Part of a small language model's weights: 14 layers, rotary positions.
MLP neurons of a small language model. Each row is named by its layer, matrix (up: input weights) and neuron, and shows model dimensions 0-127. Each number is 128 + 32 x the weight over its row's rms, rounded and kept within 0 to 255. Numbers have three digits each.
After each neuron's rows, "fires after" lists the tokens most often just before its 100 highest values on Wikipedia text that the model never trained on.

L9.up600:138160155103175109128120103121161110124099111148137046139077192128134170208110127152126119080179173188138142157133187143140113094114145155120139187070137057170125098151130093133099118124096095193110119175081128131163155130087116170134163110116105169131151103084141084104125077100197101154093062136172122123152109124122131090081105114165114124084125065139152155113075117110121121108046
fires after: " at", " to", " in", "s", "cc"

L2.up329:147139162136132095078163094114108096065080118092096118177172091096145163165140151057141135091113079137108101118110071095205190081165089106107137155148129114153126148125103111136134133120142109124150078149153096164145159113131145107152145125105194102102155103182134080170102174135126081179142140146089131170090156074153138114130111167057134112088121145070151153143148161139108113196083
fires after: "p", "po", "ist", "P", "lect", " P"

L3.up600:133133133070132151132118142106168130174134131164142074104108188120084167158071080158087118128096140166088127121138135132146130088125074154160099120153117104113138128117174122158127154095118081186148106121109132072062105143132139171093097141133128141144115064124180098100118143072095156124077076074182138161174141131124148152140110117113114145153169116152168083128165112108171060065124
fires after: " 2", " 3", " 4", "\\", "s", "=="

L5.up414:092122072102103186146173171090089174125112160090132087186131074136106188119131152120161130107118074075110073135103135110110127168119132143099085162142162120173206150131175155130103064141105092234144175135144110154119102138161143113129153058081122119158083205121136130098113095141114161114161095184141102122154063152129150118108132128120105097093134147124128150041128143150139164114122
fires after: " ", ".", " G", "-", " Jo"

L7.up656:135102085101086152117128153153141142181089129086125102104126081127100178170161162087121110164123121150129145117133122169111127176102103102086149198090081155119153170176173183116141087136093121195108161076123065101140098140170089112203167115122196094135105142083147119184127147125106150128069112139173182188114156127114125153174076166087128151136148126146126137114101163126093098072168
fires after: " G", " Bu", " g", "or", " Ba"

L3.up503:095176111133123127143151142196124174175123088120159082132101133161103174098116143177100103159088086118125119143127067153069087095124133117112136118149193116094180185130108139112149089126181107093095111105135170137101142118109202112113070094086171173127132083119113098161155143124141103105098096100188146172095088115145163104163111105113097181115116098108156109169117153163136124126146
fires after: " ", "\n", " S", "ter"

L5.up368:095146127129164170110119152090076148179172141086106093135164156158075122139105125136095169099162122123151116139187076153060127162109169104124091197180152126128169117127065134149129083067089094147157152145127135110153088114172136121125036118075178110152086141107079112140157100118135130122108076165157093127125113136133135166169155145147098163178132105101092132099159128140109192165100
fires after: " ", " G", " S", "s", " dis"

L3.up14:109139138142098122128085082159122179153117104090166162168147112140115145124091063095120120122195181094161151150132164111027149121135181106098147110163156146176117071075120156145117175107173150150118109074177122126063156080140086155123151112124172093118115093079144141143134085122094093137108134060116139111172172177126187113086146169104143118130167134160100099163159090167116109105107
fires after: " at", " allow", " con", " to", " provide", " ex"

L5.up90:105128146030129107127144128171087081179096099138095109147106168137092061064174115112137139121155191162120144093106108162144130103180058141113128134157137153121155203113144120142080152077141154087111064186091095096168130195110115079157165127085160196090094146140159110147126173143115081135094159028137138124122146123109086176143125154130046138111099129149113172117127141142118139174171
fires after: "re", " Ca", "i", " Pe", " a", "an"

L2.up160:184117111086061059156096114112077150114143115146162123146116156159107135129066130133088126093068129154135115153191136143113160104127199087133152116130113111139114116097091126150152085090076146125154134171166045117100112101117106208066087138094191123131082150171148169180129169099123142108134078101127106159121177172162190132143186117148123169145120116185163127110122155078117166138129
fires after: "c", "s", " S", "ph", "k", "end"

L5.up497:125163120083131151152136085200100138141142139145050088068100090111150121138117165119059135157161096174140147150129126127080117120087097122151152117111149167148161076157125176152108082144165080214092141101153102123064119098137074128110181129047116123139159117133094156194131093117152149106211155131129167118141176197139146101122107116115180147106024158085132137155148140146142138101102
fires after: "r", "ur", "d", " Nor", "in", " O"

L7.up85:084137141088121147156111171136172140201145118086150162119079142149090120163107180086069169127134154099146160114136156102132134123102133149126115119162134122073144092050094164159140071099142097128110177104141187096072088132154126120106219161151144121154123157127131078085065121136089090072118135080153154143082157196113090144145167171106096160075102125169127100135101109206127146097081
fires after: "e", "te", "es", "re"

L3.up567:134142109124171104160147105103197123072146105157216176158217139146161081080167162182134154148127114109134072149125163104167138173128099154127078157120148090093118092120124126146196133120145140129131098096148117064107133099128137072128095127151157130107161201159128097142103099122083122172077122114093115142169111121083084080044131088124140095133094097082155126092164125094126112159137
fires after: "b", "n", "ul", "d", "rect", "ci"

L7.up598:102117132146105043101098082170082150115150115158137149125127139162093182161110171096106123149160103113118156101127137076061075149147175081080185098117148106105172122151191174127150166136109094156126157114182115130143132124114146123173092190119107115082164114068060125159178128136095148147108180098145094125138197126116104085094154126079134159135124165197124189076126109142105080093148
fires after: "or", "er", "ne", "mark", "ri"

L7.up707:145075101123088106087088135140142106175173095170127066113086064088136137088122202127092091047110092093158115086067144144136136125156210136192114156127151190160094106116159136151143084091162123127106132118152142151146158136106223103105158162121191172129171178133170091114091116128178105094171125122146117149114127145091123174097069172125140172105122122099156133120126115147104129149151
fires after: " ", " V", " m", " sp", "mb", "r"

L5.up390:124134089091129088141126149132183084126110121180137108155096109108118112094134134178113114085084092094134179099159138143172181095082148084162083102132167153144089179074116150173121155103123096150111079047110103143116149199094127182148099159112155100164098142132075156093152113135178135109113132093141107113170136099155166064169077153094147156149166183081181116121110110171135120156092
fires after: " f", " Sp", " sp", " F", " Ch", " "

L3.up500:115119150125100144189149179125100086118112202140142107102148092162071131157120116142070105149139142115166139072127075169116191144110163150145055120105080153115054150078114137110162078135127120191126165144119150155154149109186170140181141160077141128115110172155175109150163152139142125136148101111102041074111117127104115170103115131153097091114141085177095147086129159099118087105139
fires after: "H", " Ad", " D", "M", "G", " F"

L9.up129:142066109151154103147125024162158152109114135088118204097169098167149135125193133181108159143125145098114096129128099079160149122078139122175150117097129088124124104152072217142121154198161149130196126087112168188155145084103129119179093132108185140130067159118123089096145139185133130143137085125114140139108163175143192111060143097101121149125067121120133132103148154085127125120142
fires after: "it", "il", "d", "i", "n", "er"

L7.up258:172132089127115096180093082171122129152104128135074075129083125133116164135095047134118069142066107198063149164178112119151126111091143048112101114126145119147188132165111124135116102087159143087164116099159107130115108166133137147141170155100135173069189160137089215168173056119122135155135151154144143090118145132070132099130153114077134195158127157147159139093130123188112102087114
fires after: "ur", "ri", " di", "er", "r"

L7.up526:131148133126134138121154111139170079157104166080133122162158093124092149179089138147108186161143141107061104107174170159158113116138179132116132084143119108142135089176137113124134114105127113124176094126109120119122092091100172107121156173114128121162157150125156091099117083149120115194123199093132116154115110150157172015133061111087118121172131124126130165096137157130085106145170
fires after: " re", "ad", "p", " in", " con", "per"

L7.up596:151148176134096107153176115124150129114174156121141163110095153110141181125141122105077136102120170148125137128149127180135149091084084121093147081153174060145066119125114092150158119112113180160114095086110133159170137141120119080136135120041167054102086059141135119068088116125180084122133131091168172138158176108090147096119136149138171119183159082091088156152173060148101089099083
fires after: " in", "p", "ve", " comp", "t", " ex"

L3.up105:181188126091176107121127166107115112113123116154130119133213095115174173126162073135084168083091112143099099094132195155175079055102113099140094140124111158145111135147118146089154145126113121190118171183124130157099130125122131140123152111098122117110171145125183100150160182086115085082110161089117144064042068151190191123170074125131199109120133146136104118138123173136138180166106
fires after: " p", "P", "D", " P", "p"

L2.up39:140130176159150167122162155124136150130125070103122134123164086128133147146138132208170131097131130168181124131092096091155108090087069133108161191139110098176175179115124087129139134130142162167083135181112069137074162168120098112134155108092196091097154093163119112099133070145158073146112098079150175117105146114132123146118072096131157094079084173166093127155147142174152128221155
fires after: "p", " p", "P", " imp", " Ho"

L7.up548:112161176075170094133119109115146134108130145069181132150146162130135172106090170103125120141148128120149151171127163071115095129167097143161130072186159130105131097128103114096154116089101124088086152087088154176175130155154099118084152106149094169124140131109167088131121173157137091113078160046138156089159158156143095178211167134123127093141182088063118110133111093161091131168163
fires after: "y", " So", "el", " so", "re", "e"

L10.up335:119084174202178126108117229137127112103171134151108084098105060132089113153119109174105142104176085119158145122148178131111118087119195124140120095107100066132159094111135141086165156150132094126156154137129157169136102157057219140144048153120107172098164103140101180140161136099126096158133124125153166135079112122145075133064090113127144130123100104113123110173144057130078107135106
fires after: " |", "|", " M", "al", "-"

L5.up579:124077114116156144180125118183114184204110096143146110098176068109160075099093175080083136119166146111096201182107123119153135114124092051139123089138129122116134135131143120129099200142155113110127092114086119133129173140111136159165141083107176165148087103165141139154144184128057109142125121136072151146127144106064085152109117110121152123116147058127139159106133153159093152161146
fires after: "re", " un", " pre", " Col", "i"

L5.up629:140171052098133190035126145134118113111110118135092147118189123116163133090192141153149081101040176120146129147133118109178112122107139126148094119099122102084129175089119186128163091147180153150139145158160135133074127057139091157138096133135148131200038174106113094097150128187132144158089046120166150110073182114151178121142134170142169169183134153163118113111195153152091085168068
fires after: "li", " Li", "s", "mar", "gen"

L7.up574:149107079107065108112083090047159112213112136170108085147139208110155149210146146144105121095151142124124147100108123149101119138089110139117148168092113097116100141098136180166071119140137168084122091106095089185099134075122113097091115054179151161156123112107137126162124132109143170129139146099129143102160160158165145162129067082132109096145180166121071138176181142085152109090139
fires after: " 3", " 4", " P", " 2", "ite", " 1"

L7.up490:119118105125109133117125141076178194186082116135116124129119152128140171047143164139142180123094107115112161130121091136198153082127081120151081108160094139151127174125166183149105202088111104133043095068138163118146127115114121201114074125111134122174094125085143117114122143088141122095088139074133123139152127132086180164126113130118131118165142145117109170166146113124119184140157
fires after: "im", "t", " 3", " 2", "mp", " co"

L2.up150:120157094092064191145095125096121112148145107090135127091138125143127041071139118146039094074109127104126132077112125139142199162132132087131097142179108163099085141140064095126121132147139081133166033148144134102085091128163133139097089107112170092137203136108149140075075125129075135148089128095101101118070132134109134139096075167146095105097151068084107114094179174103120120140160
fires after: "D", " D", " Di", " di", "Release"

L2.up151:093117095092098130127149125123136140174145182080171103058108159144158135111135130135126179095099101153109132151133085183089111154088158138166139126151114147134098115129128148149174195063123096070114156158125148098154120095120130130112106139126174112099083204066168077111175109143123129132147175092148116132146177106117160125185103109143048155085097127138113122153088138134048141146175
fires after: " V", " P", " S", " ", " Port"

L2.up91:117105088099126130125128167138136108125117141127101099115136076169104071102169118126034093112096091034132163083109116187155155120114128080095120115132132131112113165170095113076154111139154134136167095158124100173114051130190120137131088106132149098151190073095138174111100126072114137127101107122097112083101042147131106149116081155159082079131170093070107136110163215178142101122147
fires after: " Di", "H", "|", "F", " F", " D"

L7.up104:129140125091117133146175157074124133151126176119108144121112153149164119128061137174107094082113144116090120173152145126128184157112130120137180132102171117137064141130111101093132049156206121158119130227083094093066114118091170141142107159151204098118119153125144094191091146118147125155107096083151148132099098140158095124098122169185083137090083098154104096070130144054134105144059
fires after: "la", " C", " Fa", "a", " Da", "ea"

L7.up540:151141130104153110137120114177148092105114132128077064114085130148171217107142072156110071088093143122174090097126106173156135171119146179143122141118120092173143138153133119076140112176148177094057129190104133111098149058129089105179156127118085140111096108149081150165186127126190113157135037106134123134081139150156187147138079169107103131055176121141109143122089145179186078127109
fires after: "s", "re", "ur", "e", "li", " Di"

L2.up331:169160138164122165152136183115091055178109117165102118159139111116176067139090126151078160121139087117127136166175190156162075112136149132121138165111134119072100139130163046139201121122158096125105136204150166100106127127115119136157123119159139101105141168121067179155092169122145108138106056126136134094109111092175130149160142241126115138120079078091128132097135095108161099169086
fires after: " Sp", " ch", "a", " co", " C", " Ch"

L7.up755:115115113111062166155167135163153100202144122126168058109092113146088154148086181191130168130178163159152122153128119168129015114120173069112122140106115091140131118168083127111109137041151196122118070070133115184123154142142139118058128116148155145126147113163144085138098075139153126126176103113194105154154156128089127089119095123155090119160175137137177133050194074151145115084118
fires after: " in", " a", " P", "p", " con", "s"

L2.up413:127193059157210171203100166177167117101127116134124146148115088111141133127165167141058122119155089114073102153140098147164176111153120115102062106101129140153106133191102136091149141157104117159192154110104133112059074187097115146096142108136161118113169161186155172113147088062115113140072095097097121144144049119120131113121138084097156115068125141108096125092165159157108115147118
fires after: "D", " D", " f", "R", "est", " F"

L2.up471:100124126126161147152138170147160136147108130094108095124172129149145120124161064156101150160192122131105075149160183102120074112164111084188143127130112126152217058156125098113187150097140100066125075134084143118120102109111186125111076127129116136123170130093165090138164102129146119176115143177220132143073202133133139145124087105123112062129170145089133153174149155149113115120157
fires after: " p", " S", "P", "|", " |", "S"